From a checkpoint of a small transformer trained on Wikipedia: 67M parameters, a variant of Adam for these matrices.
MLP neurons of a small language model. Each row is named by its layer, matrix (gate and up: input weights) and neuron, and shows model dimensions 160-255. Each number is 500 + 40 x the weight over its row's rms, rounded and kept within 0 to 999. Numbers have three digits each. A neuron's up and down rows have the sign that makes its largest values positive.
A block is one neuron, or neurons of one layer that tend to fire together. After each block is what it responds to, as a language model described it from the Wikipedia text at the highest values.

L2.gate571:511461463472505498494560570530531484573583495520434552535471474534526417493480579488569513519537539450542477510540578471478553480526508459461439458460534492462493473540557538489494469540548488511554460488471417567472483501562566519464484451528437453441539538518456474512441500547461497518
L2.up571:513445504566465448499517495525544494577525479473508545561465524475447523500559521462536506534481511584473475387549529490526482527528507453525494521510441474436470548537492492539522490482537526527467414458535506513461553562524518524522508524593581567530511499465554440522509426457542505480
L2.gate859:487517474437428420533517544535536543502485466495517512551482542522444500493503506529496425509450452456475491533517567402528554553471477540504538544499526481457472542436519521534540539476558487492496419558509548434557534538465450497544446506500474476536512503503462519518449451513520543532
L2.up859:505497493558454495460489441531531495474544516542526493467576526420499425516507525453509532475482582451523532538502449465540509461400494451486529460466455458521525512559530440517544468487435442504508513480446498474488476505542589519467494442547529555512474528460527436509507456443464463517
L2.gate878:449471498561530483470508489456482507550539499499522538463515532499497447550539562486478517451461516487483598434527519474434483465465572476440568531460520452462516565469572470538477486452538458492461458490500525423494574552433476526555434516571499573473523551468508543501526477428523490614
L2.up878:445519495445514463490531416505493513469490518557498490540484480552483500531428489566517508517583559550478578480472475463555555501519482534455475527486469463523519474531533517554450484463467410492483395451514590474492513534522424496449451537498548465478451475535475471483476456505501476538
L2.gate1201:552528529515459514476468527416524501488494463542516511461481534431512430514546488438497552479537555536430508425494524477467469556488495511517467528529483530497502535472435540477549527414542472458513427520434460527441519489459523471512512510542494505483511538500539487520474408547458456459
L2.up1201:514478504476480526432531493508564437514492470435445555484602540454475570487505496516530474576481447595485450518538535502537445518464509534485501565491542434535502531427519437518498464489481525541516480494484495518436545511441497521507454442516542483498446433444503460514372548483458484483
Second or later subword pieces inside proper names split into fragments, such as Car-ter, Gar-ter, Bell-ator, M-assa-chusetts, Tam-ara.

L5.gate7:447492476444520534505409460470465567508476506473458493460520530492470498531581435481432525515477536557515529489463463437448443486529504494511469535554437495483495473489574472460469460442493523442538549520572523517534498497530481512546529536512509509532531588490586525421557546556546498537
L5.up7:466505496495439446497484492497535539471476438449506576492516471541508580453538520449474424524454567503426455543530533482558566489481520420528517513542518489528553493586512550528547527531491480468541473557438444553470509495480452549485514453546564454516448410451563488551534526516533563522
L5.gate1527:537522553488492454566479417493488552550533514490504495532440488505464457439492424487444542582520448547477512449538488445450482501492504489527514513508540499471502548432543563446453425540468458434494499500554507436484489525521546481461536504491566518516454492464509490525510543532486497465
L5.up1527:398526484439522481566455470468517478497519511589512490567578490505458582517535496498506517463497518478507513524546496549474419526475551462531468525562483469512551550543464497556502486525414518475507527451493539465495547474469517509523518507479529493588545461452561426461518519525499489469
Pipe separators after number cells in sports league and election tables, such as goals-for before goals-against, plus mid-word suffix pieces like du-al, defend-ant, remov-al.

L2.gate131:513564517555503477525476486550474499445541575490552428559552526490449506500475454536467517492467489475499405452516513512535513559503421464445462487458474515524417513453481571410534450503473502530501548533564592560469514590397531520483533553491451573452441449443495531483511487520536501525
L2.up131:448498545508462465506442499457442523447500486464572493541563517444553463494444479504499464563508475518568486563505496514565506445469508541539456522526478501539580544542515460487484481507429471527539423451477505455508482513447483544490523457449551557504507458494527570531480507538543482522
L2.gate564:464466510481541580577483573447501513401543495522470507556447556546446427486538560484453556512525564544443462469487486439474509557482514458493462508523547462466462433415469491475462521549423534477529501498525501495469537521456558493487524502510517469513578489563523449507563438474501526435
L2.up564:575547440526470486462507515449465460501463442564514487530526519560535511490477455467475494507463531460525491544552534475514530484450464465488486527497466599551469534449503514561468472447472483526449471464471543488520454521522471553558501478462538513468460532564555532499450516546502433450
L2.gate830:519476471497553485427462524475491574401448557472510609439577506537450515524472501529457549478457555481486447533541403485618539547496561425445452472444473520457469495485510588443461546494506545494519475531452520511513442487497519525468550532444481492482523479497487487450532551500486472477
L2.up830:537528453550481479523442538454542534486466513455541563537584496523414542461501476500438579527516551565441483531444490504508537419447515485509487472460530534531480557484508527505522500484502552462551549578482460506490461547489478545485523532484480475429456511464459551540411516505548448533
L2.gate994:460501508503512560482467572559466471598490550565500506520480538510462491442531511506454529569511509447511482474511454549487452549419474504489455494543462541547489513487488488485519541511495496472498530496496507576506558491392520479510543460523524438570524501557561474508488545399546545500
L2.up994:511546517515513513554426507507490480484494469542489532544466454576579471476497452426463551490582455448472505565490522525433519502545491446478520504498550455539519441490550509520461550476521503513552427457482529441536490529520505474427452542561454532467509455540467512484532563483431495522
Inner sub-word fragments of proper names split into pieces, mostly foreign personal names in lists and biographies, e.g. El-en-i, Bur-k-s, Ban-er-jee, Ar-ang-o.

L5.gate1046:555412469530563559512572452516529525429540499455390535583474497494467471541471537448543436464479564520507445560518532489499476498567481447533545543461545464565515480516506429453530481511447579539521517479482466550428501444487514477440534528513530525523504543503548498561520533511454584415
L5.up1046:498525559486469520445557458485485558529547480538583463469520480463541530474440520479483526598540500433536466535502545499511528455427507487489565485489498554444473543495540449536480521468543527472529436493510510538509537528487530468542565600571488490547559583482487460506457539535576469561
L5.gate1651:539535467470525488465534440451512521474583563459537452542527540516503532557533530538460447465537441501554527465485535440455525427510536535499523542498508474441461562436427456484537542426412556520503482489497483476476471468500460480459490536580440516501519556559523496538513531537469520388
L5.up1651:456496584424496549478485438447505533428525458431555497468554491530578559494520426487469495519428447448455506538508453483523520507485479530536455460443482493513499515503572456590451507477521511505453457463490492506481507521594539503469516481450518490508513519447542476501465510432494603445
First digit of a year or day number right after a month name or "In", as in May 2015, In 1973, January 28; rarely name pieces like "ad".

L3.gate366:440459507450554530507503491500498523457503516504503513487490556516468441532484494467471558438517507517518497483456518473534434486480547532518519484553496486456522527493549465548542553521429477532496492478552516505501480511545454524549480448464416516469542487503515466452487423467505508508
L3.up366:505489520506516457467425472431492537507512538507471475565516474526538482485484534503537458409514550533502431526558481455477471572548549441395448507515518517554513530485488546525478514473523457494458547467482488567542499506539489529478479489493540571476445552498442511461489513530490478457
L3.gate629:424551491484492505548513492472544580449485554456456558542443477501435473499444489433469508495526473531493452501549498527482488433445380533528553516509451488528450585493515471515443525504446532517530502424557555488511492527459488470491481435390497505509460442531522539513470552467497455402
L3.up629:525548566492533553485522557566504489524501571521438502519505537425484509424502488499431483491517473456503472485445551527501538505532554459477531549517470467489589475514538517531455521456501570471487540435430511487459438521513494477527490468499562489483430499605519483539499560536397522487
L3.gate746:444489479434487478508577514458514499424491486525480488467536501398503481515568435458474532506478485544461466483530501475487483485522420422546490488499471495540576547480455498549517525473456548547445489470534526541572508519515471570570447473539540500441559505598521547500424441514469585440
L3.up746:489497470455568526537468546524441510461475472501449510497489506539494558476478513489507431484524448560517508465441555494508437562456491482510544522525421437521514485429450485486452546491496496502487475434502499526512471523543466477482490536464508508496487465530511522594428433467490573350
L3.gate888:527437471413445527567485477482490488472596547582564459516440490471526522507554505527518543489528537506498417517459454503477532514480517473428474495490464475505533502501585515489522543566524530539569550464502415460524522508501502539442479513491401515537452508454557507561476514465509476518
L3.up888:511497493528558481486510470449547497489531511509548503511448436501563443432519452454521532460446554533502554521500534525529492427532576525556437453452515478485568543538540473532524508467532462555549577508470456490458411490464502455492556541550508490456528548473553419553460514544496556480
L3.gate1635:482511553412505503496490450603477555479478521481551438493464610480547566533416485501474485482468467448504461521551467423471510495559463519532563523496475556524504582482473495512456500504452508547529426408527537536504524457473511537496495441470535503563507456502506432452444473512457528430
L3.up1635:509537460528462435491448473499470529510483464477542486553441520530448488422483440472528463515531448561550487504543535547493500527422469410475546514461482496455501455554466543514494425425490512515475488479479476514508533588559521520517509526473555478516505513535536580494526516498489481443
L3.gate1673:473531526505523535494468536510557596422552546511526426521515532441488551457473520503491520451475497564490484542496517508500415475471532521448524560479494548454583472546477594597497481524536556513539442435534532511502487481511491493489501464466488442494462512610488484571390440509451532405
L3.up1673:463469489440548470524537514481536587526507601532480447533424489474516494474502545554534512465489569546528513518559511477510458485514454511506471520498451526433504531459475443458462556458461534527532467545484491448539443473523441522509531439435559486570470521493510475513514519580430501435
L3.gate1776:436536488494432399558503537517571596400511568518455489487507476469473534457527533457460522529584518515543504498483522537531484512510505501438554453505521527524517452479530558473522485572470465556462485483442424473548498465434499514534470487467463472429523550528492532505505480551442478395
L3.up1776:498511456496473532513552564495546540503493536554514466550534441495573427460434546535528539456462464516503507519467498469559529482503578479448530509480424547525555491530572492480579459476503455483572554463466462475460444580556563449463496513450427475490505578550555448481466521482413531498
L3.gate1884:511495464504516517506507534506513563466529548546470448484516491453507452450507541452510525504507463545542506449455556476516545510501606481536555501444447518518523486563478469515473536506502499505549481506491513464482435480547415449535545487513451492537466510511473474460471486492448498445
L3.up1884:505479433549462463496532503561494523530528501580521508425492424526486515503469496564569489493573447502471609505494539514486441553534460510466491510477470543464514408527547544472566535573506436498472439428473432490517495525590496504550539517554449460507460550453556483559502411486553507478
First token of a Wikipedia title or heading after = or == markup, often a year digit or name piece, e.g. Pe(diocactus), 2(008), Thor(ndale).

L2.gate1359:461481596506547523460469463506527480483488440535540480547481505490494531506488460504539560506481452477487547506545500501480550495541540415478542495507540553538466490474429523507479429464552521439540536533560460458457535578520578583509471449403508474489517486533465549529455510585485481451
L2.up1359:519419429550464450480530560573550538498468440560499513528542460498528532531500557535537500572488488457466506480529431454485544450495489485568572418464466463486445472592499441473511417451420510464535512492443555590532482506445558553534478491427508430567467481497513448458506500463525546495
L2.gate1580:527486547593540470438433546505565495580509461499531499601562425496565465524551465437524560478541511509446489550515474452526549493506501452556506456465451529486545514523527479486525477474486546504490494501498477519480504452461525422502548506520493532496435441450536428537527489523446585593
L2.up1580:484520487464485501442437497565466518488542508433521548506562460449452587493543518547489511536445491505549541454544479471511479451474473493543515528482541487501439470520441452463494540519569507536452485549539549541468514497456602553541456444468482534481550556462545459514484531528515527516
L2.gate1619:446437488500530465433453497532538532567481417511536525487564515510508488508420501525511575549501530553408519466514527472487483476523460458475534451539450559509445501522460490477551526514526454503518460497482536504510487518458532503513475546524537561456519470547486499492497532566493572532
L2.up1619:485512543481441426480432526542522514515563418508444460488493481480529510494575501550516573454475553477465442524516444474497470507518511534558582535498482570505518508569494518508482420472503503488485497454475532592487463508534580474532524523482475452478451551531509488512527510569531509471
L2.gate1952:491534517483467501497369487556533531426527454504443544489500507448485476547429511544583514492498568479531428536476476499549587500502532498507477490482523514494458423486553526492523493454557480483513471539472430524513490448500531534493492447452541473501499517454485516464491523540462489438
L2.up1952:495425519569454517538447479509589514469535497542444570477499529455490461522548488563550493387446502468483505464529459518517500461459533510529450525516521536466528511493464518570528442486535541533505458497528441529480531426488542563482546504506479434481514472476475470526477498463496476482
Separators placed straight after a multi-digit number in stats tables or date ranges, such as a table pipe after 866, semicolons, and year-range dashes (705–748).

L3.gate225:489445434499488495516435528557449479462459486505455419510533502508486416503514549544464531583452509521500496492455489541452505557529473445441507538535506564488424529549472468517517493510591491469485541476505496484392531462473553480484503449469545550535534553467461510473588491536510520496
L3.up225:453529544470491521483492515555462503460492439481499557517574543439512552486528465463423475574534535517497502499521504465543466453514579514507514553475459450483450463505464493463530502546525540463489414525497527466529546529509594524455488488541515492561490506544489477496515489564509486427
L3.gate300:492463540493495514538530532554520496558510441535518494565494549495444553440523527426471534451540523550517585454524493454519550497499575481500494485499468519502428547569498548455515434540540508516513455556454442518502505519387484573475468531424420465575474494486469521467443487459475408555
L3.up300:511542581520468457495487484512478565507517449483527533482467455445541476535442560470522477524548555564470523545532478500471560486495495491589426433469527544560552467585482520475530434513476498497584477567530477464509539520508465466539500489534488455486522579522483486471510447459456483522
L3.gate371:477473581491495513492498504525532553541533522498446524478446536460438558498450510503458486496537448518513447445587556446477515481433519454440580450530489482508492609582461498482508532562533459497528570561494439556615541542502519531448521533468466477566440477465545487556504483532541512500
L3.up371:496551462413465473489540579467467525476493440427474534550488421577581540443444528496542538462549523426468502526498500454485540488468478474541448508456518557474542507490494534451513495492459476504525426544536517589457471519491527465465461521465495516530464488544507453471519501467511460475
L3.gate935:450530464515487512477492463525578522425486504475501587539499529502564415507518477529444500473528546514509513531499471488528448438472504480527504483452496570463553543562569455513469462550575459455561473463483500540492567512400525481533506487408517573541477511498520426451537494541498471513
L3.up935:528535489551501520412489543560502464455552460532483532433573469406500541559506516489539499475461535499474425542527462490564483501526491474537531539457509526539515466569539493495536489516574523508454498463508499574540528518491547538508510463488530414572488555511536441500525500537473460473
L3.gate1211:464523578501489450504521553479488445501470515410459489558510483508562485566436559484547441470472532462454590523512429520503490510543541440485436445503555518474527535460554565518536527482604531506442508550462438516541472538446463531520501478464454532500482469526494502481462491508520527525
L3.up1211:474479550530471436470537439499488514504508485467532501495461533488520524516525534479559545513499547477473583473522522519498508499504526432520537533491516509512524513502482478472482459533527436458508484522518503508496483544467494478452520513543458450470466533502452533531437529488496482520
L3.gate1377:481502527546469542435574556538439479558590423484521431493506466516421450541456545523538520458445509517538552503477382545464495443496595498466546485450466538495519536438500514463413494459583524494564526479520548466501511526497459510589581453519481491501446520519530494512616550487427435454
L3.up1377:563497570467547513443400575545472458469566478495473578412557503542473525452490458495563483520466444540467536485517581470518482487496500466532485548485574489496438501498534503496557466554514496510461525533544505478572517485522432501471547485402506454488446539501489573490471520483528481480
L3.gate1480:583408483532494517485508450500559596532547434472448540474521475453500405518482522527405561480557441454507500571580463495469517533537549495444534449521533477473475556520452454486450522510518479503584546521541431543487462551451579518468494508490541517490458574534493441528472569516551459458
L3.up1480:497503481578434479464446595454514495477524463584458424547436474519528449506458502491478468549548504530460507461451508468437479482487513526554468457449531513522523569443508481474483461478529498462460478555455469508426469481527436455475499546558456479475444514500497448461548509428504431462
L3.gate1977:529509548458509503461485437536519539504483562490444445531487478515470475475466529438517536549574505541558463517521517463451496512497477462433527454497483524515484490480499557535545448491521544494529475486577436535554502520519464517516514508417521466463498553480489555448446509490514481512
L3.up1977:498451540388482514557422517466549499463449439497448555509519509502485504502494539532488548487459481473425496481553460526556488539503543499552534531509510472488525521511535514531457454532452459500573521471496537507532477528442511564462525470429538579551516518512516526504464498587422477437
Pipe separators in wiki tables that directly follow a numeric cell value, such as scores, vote counts, percentages (12.600 |, 4,486 |, 76.3% |).

L2.gate306:496477507531522500463541571365511481495514457497490552541519501536523438481471532559541520477502543469480443505477427509542587583546514468528529454492488437502442507462528419477533459501562561443510439516417416521410463452602519471453490448433500489472576454533508507545512497497410497478
L2.up306:524478509481490563488457510495437518465469458472466479458499534533469461462522499476507461590545433526527541452581528505460455471466418558446536513564476524499496580481482508549481496528488506457494578479544460536537504448602498473573517488502583541593509502547502566493472480525477509467
L2.gate1556:487508439421505504427544454477520513517459528452505459530485515475449539537526530454542492432474458407436531501552495463494525486483492539546582532499402463517515465537440472489587523515542503475475498560536560487483526551533491449492504488443470545482419471554506508494463490503462430428
L2.up1556:552497520530461500593459517598538542429536477467502490536507526489609500432468512482463491536500533532504474441552565518439509452497466469534516446519542547471547417506509542513540529504413513562544460468461400522513513538539491539438447531494465460479475517455515520493470475502456576439
L2.gate1654:496501466528506510448470512456423504483485471541482529528480533458429497455454479482445472481467485473482453534430469522510561489521471472562452451486474517571556464474530443453502554447481534497478454498473519487523462451521498527472472532501459486451505444435493532561558472581462429559
L2.up1654:493556512482493521502510512515460536446527622458520522516493518557561483500465503562541506525523513496508455526532477446531556521538486561452505513470494546486445479535489473549535528440444478531521468487497508483458579514487426475472478569469504524558564495559461528544533479510505494512
L2.gate1873:542450539496512514504423485470454488439429516433476470485467464544517495495524452505492491437518516473487446529481464510477535502561453529498527424493494547517513486410520501473489600445493508499558535465443440502518436480560477449513436548524510509462518420564586501503538556416430439450
L2.up1873:574493520473559516503463500473470441576480516432493529487476559475432540424496542541556524491561462503569498476481463522492441532457556476557499543491475529504430457482457444530502502513527481429544531524468490522439482555504433588469440499468431543544467444572530556520527469545486513490
The leading "1" of four-digit years (1940, 1857, 1986), especially after "born" or a date, in biographies and histories; occasionally other word-initial pieces.

L3.gate163:510534521517545469521459504558501518460495571520491448474508529488453564529482524522483491531512558538501510562513561522453517546427450427411497461493546521523559427495525435529526524541521488489465558511494489521465504549424537513494493443429508501449455480535518557509537431488423511449
L3.up163:499473558465526507598558516571541517439501533579486475500529509472524517491489473519479509529491511511570427479527532471451507490525465543477526506497553506577526485458466503539557522499464541529448503533488467442442500540527488480500485517487506415489525446508472547528558488402495450444
L3.gate224:538465524501447506540461569483529570433579484492437548476499461509520544391491475548435504571497535494558508494463596484435403517504528456514507510540569489533432544469593456511536537567445612527570550549462527480509543534464489545542597484472481546520470482436511491437546469491536514458
L3.up224:564530512533458476526411543468506483427530502496479477533500510542518467478510551571458479470536502546528517474478509444526450451499463488436416482552421532518523577562530486500517533495462489498490539443479482502466536567459501516525520488541526443479511487539466487546517483536523428413
L3.gate305:502528454502516507545494558521529531512548486442494455492530509419446512584463464546493527540494516429538466445452493455588458499500527506465491556394506544558526447536496447493493480491530482528462438481482498535477556529411479552558578480514535489512441497521504509453494466534483542496
L3.up305:523454516456501496499466513476577530527511480475533523425562510464538484487535546538479489491518485605532436468458544486426486474488480445458471504452533464497468437445596494530563439483488505548526484491490520478502484480502502482506516460544509501455536554462461498540489532503512546515
L3.gate827:496492478542442515483533493500526477516531528468498490463527532516411501443560488513496471505555461456548540448544492551494539551431457580500445500463494466493523516423536508514536526534479582544518456572478441461478565497458553529421524514502554463518473419564512526436526580449476520461
L3.up827:512523495535563539564454555518435424421514561501502462425562441521446432593503535551530499464548574511428433519455488497487472485486523478417501457477537526549541466451548452528506430449449396468493574531470514487427505578528464457472550449527480531463540472471531553571491459506475463492
L3.gate1131:534557498503537534513483500544477512507455514474455458441486510481525520482488498513575555492528463436529527499456469468505438478455448496485465497492541555476583504528523446532500461456441464540409434468554526558485511505560432523490538431416471507512513503559505559481525443478456506493
L3.up1131:498500501504476507570549425502459465554532536493473455499488490488483479461554476465476512474517508487461472462446555445527459520434475524502433490463459501478497519462493545546457544499529500508499524535482474521439480469487463598550540497504482530493504553482431576500506403444517463440
L3.gate1327:463513548542513534490552466564503483495478579452521493438430458510462502509475494596499526534533471517485488483528550432513464555473468529417507500495426569473511516433513519532492570462469464505501480478578578457566545588424412550492500534457500483523563522589506532480527516449505492495
L3.up1327:555524527556445454540464503445447489540465579478514519540502533468456537477522466442430522542496505425497480452496556548457486426473493472494551505493476518494534586497436447488487531534432461501531508509475530490437569540503505594507534507500541534509446489490534485495396446515545396429
L3.gate1339:492536574595499453509444576472502474493518487546500485514502498510513454486461565547511527460534521543493525538472512515547521463481535519508529596455542471484504497509533562541489499463551441544480530504494554423525566501529502535515538518443543403507450507514496468558471463424498441441
L3.up1339:450557490450537541440602513564517494551478582519435493542450484468478478517497507457511440537485521476504471467522558512484513526445519533470540483549456507542541506542518478493490504432454517503540425487563522515571518548489424550418470493491541500517441482481487422555406542447531521442
L3.gate1772:512548541506500448479484486481481587441524604487483511570552526453488458548466510459449558580538516532423552550497544487477448501481528476443452493543535494506561481465536534484426549495545420515467433526555474496496504540486485497490435431408522529487493465536476474460406521515497425474
L3.up1772:561483495565557481473433474533488477522491516569497534541558515421536487477519456522479504516499476548448447540610488526468443437460545441473450502452478456433550456485544547427563543523556520486502545517467522513513476617425433520521558449467467469520453535536515493493497457565497569521
Word-piece tokens in the middle of proper names and foreign words, often in tables or lists, such as El-ton, Fau-zi-ah, Na-pi-erville.

L3.gate137:558520494536503494491574485455453492589491544494458526528463514416492517455578467506478445508501455466507518495467502525438518519454475530504460420523433474429548586526518515442453486491536455466551505407477538474520502446458424559533432541460559534513500477534519507492429513512551426550
L3.up137:511557574426562491439480545477500537485530514507541544463458551516553473429493526494467477428502492564501545403427546492485530477481524503494557538479524502485536505506519474551537525443513490468474483509455508436463487507529503568481529475567562494541529479602445485569460458490481545563
L3.gate164:486531525468503490462494484492494550549526487480509459426517558464473519534507559506565469448498488497546507475440476470523436516453558547442486514448488532487451577521526509456458566484532452490533377431507551488483523513526530525457426483536488536535418490457488412496453498497458485490
L3.up164:510455550487478419487515555502488500473519515516540534485506521471593452510444415552503495476491483489456407489509470546481448492440519488548492464507413484556503511526531482407496541443557421506577504497496556455493503441521531468448485446547478478550519528534447429511444541524521576513
L3.gate195:478430465479507462526424460536516532554489514461501517538481557543443473420542547545459487514563492532439513443553529441463506471465542428530513591591541519475509535446536518519477502515556457473507477454464475511543460547482508483449452487522482538477563472477509528522467458479503476509
L3.up195:526560493496489486479464495489541441554460512458486520472497457512500522510524454558505490513522501515576551441471559510437445484522468440520463493537533514454465488530577506484466504498518473549545487557485478467474482555489489565503466511500479516516525467496503470465465509595484452570
L3.gate321:564518522526535492476517530407452417469450453561421482439427499536575525510489470516452543468436446470529463453524469476537457520526482565518480488566498548529526493496483487469513483500496423542512547533491497488496526505470471515509470588530511430495557482506478470449494476449509472521
L3.up321:477495469541515461495473572568510475474471515466514488544504436457554553458471564479558481571437524488566446496403525550540491502442537491494508463437495493512555496507571500447498497472470565444477463452478511530486532445508565505551496478514526543482459507445540560480500486569510462495
L3.gate388:505484453486460448460438524492471494479482549533504495511560534457499485486576480451492533454468518551525453466495523515488582498483589506448472481442451474508542492523530493506479503485488499454489478547429470515526474545536564472463462565473454541534477574456468447507466510443505539482
L3.up388:486485544456525457521479461565487437543482537542480482521524451481543455549505489474487480530416476516432570446445424484459501472518465446497513504559516469464459523488539467455433541522540493548521487476502492461403440547449488461509553533481462525524457531498489484568494473518540410553
L3.gate1070:524419442487500510466512454463498397524547472546535582543467452512498460518557514503492515467513497549453545478501458451520463527502563439547482451516551527524455544590479432471518470507439416508474482489477549491476593545462520445518507518523493504527480528450436458511466531537513503507
L3.up1070:521536528528474404465536508533521539566523559472425462548461513440530442562565506488517443496422527575546575522466476465475484591521544456531468464505493561533517533455568498520508512496516439490518466424465507478464515486504534542536402520512507505516475490491544482464470512509423452509
L3.gate1155:492367522436476475469486484527507558454521471490482451523454530464544548575529502449521481480422562466519463442489521510518500534454461495441495457506488557516450516451479547535503420466475435474569475447462518469464549511563488499442496513592503498524515526490544407526549470553539497534
L3.up1155:525413501495503443510486469480494451561475507547556469564481445456481513531470557494492433438492495474543457518516435537544464612474480510464559548418552473495513543568472498535459478540458422501514501566507498513522559465555559495525490547584539504495447471533518473477474419497473486570
L3.gate1516:496566519544528451500470467528503482529486530567539430526507506432435456518546466547444483538532442580481433562508553532454559569391501464501474518548461520535460571510472570499482542530516431526534446464491471483495489545441519486555513501497514535552513542487452551458525488545556485537
L3.up1516:484462574470555498516501460524486554543462455464436500509461575469550420542545507462562513568436541460493514468474532467520475458477507456491498465544499492520483455474463482527512543475539469460536542542540487516458419513491597434527483412502500486541494558434533478456442440523462562520
Second word pieces right after a short capitalized fragment, mostly in names, acronyms and table entries, such as Tak-uya, XM-P-P, PA-O-K.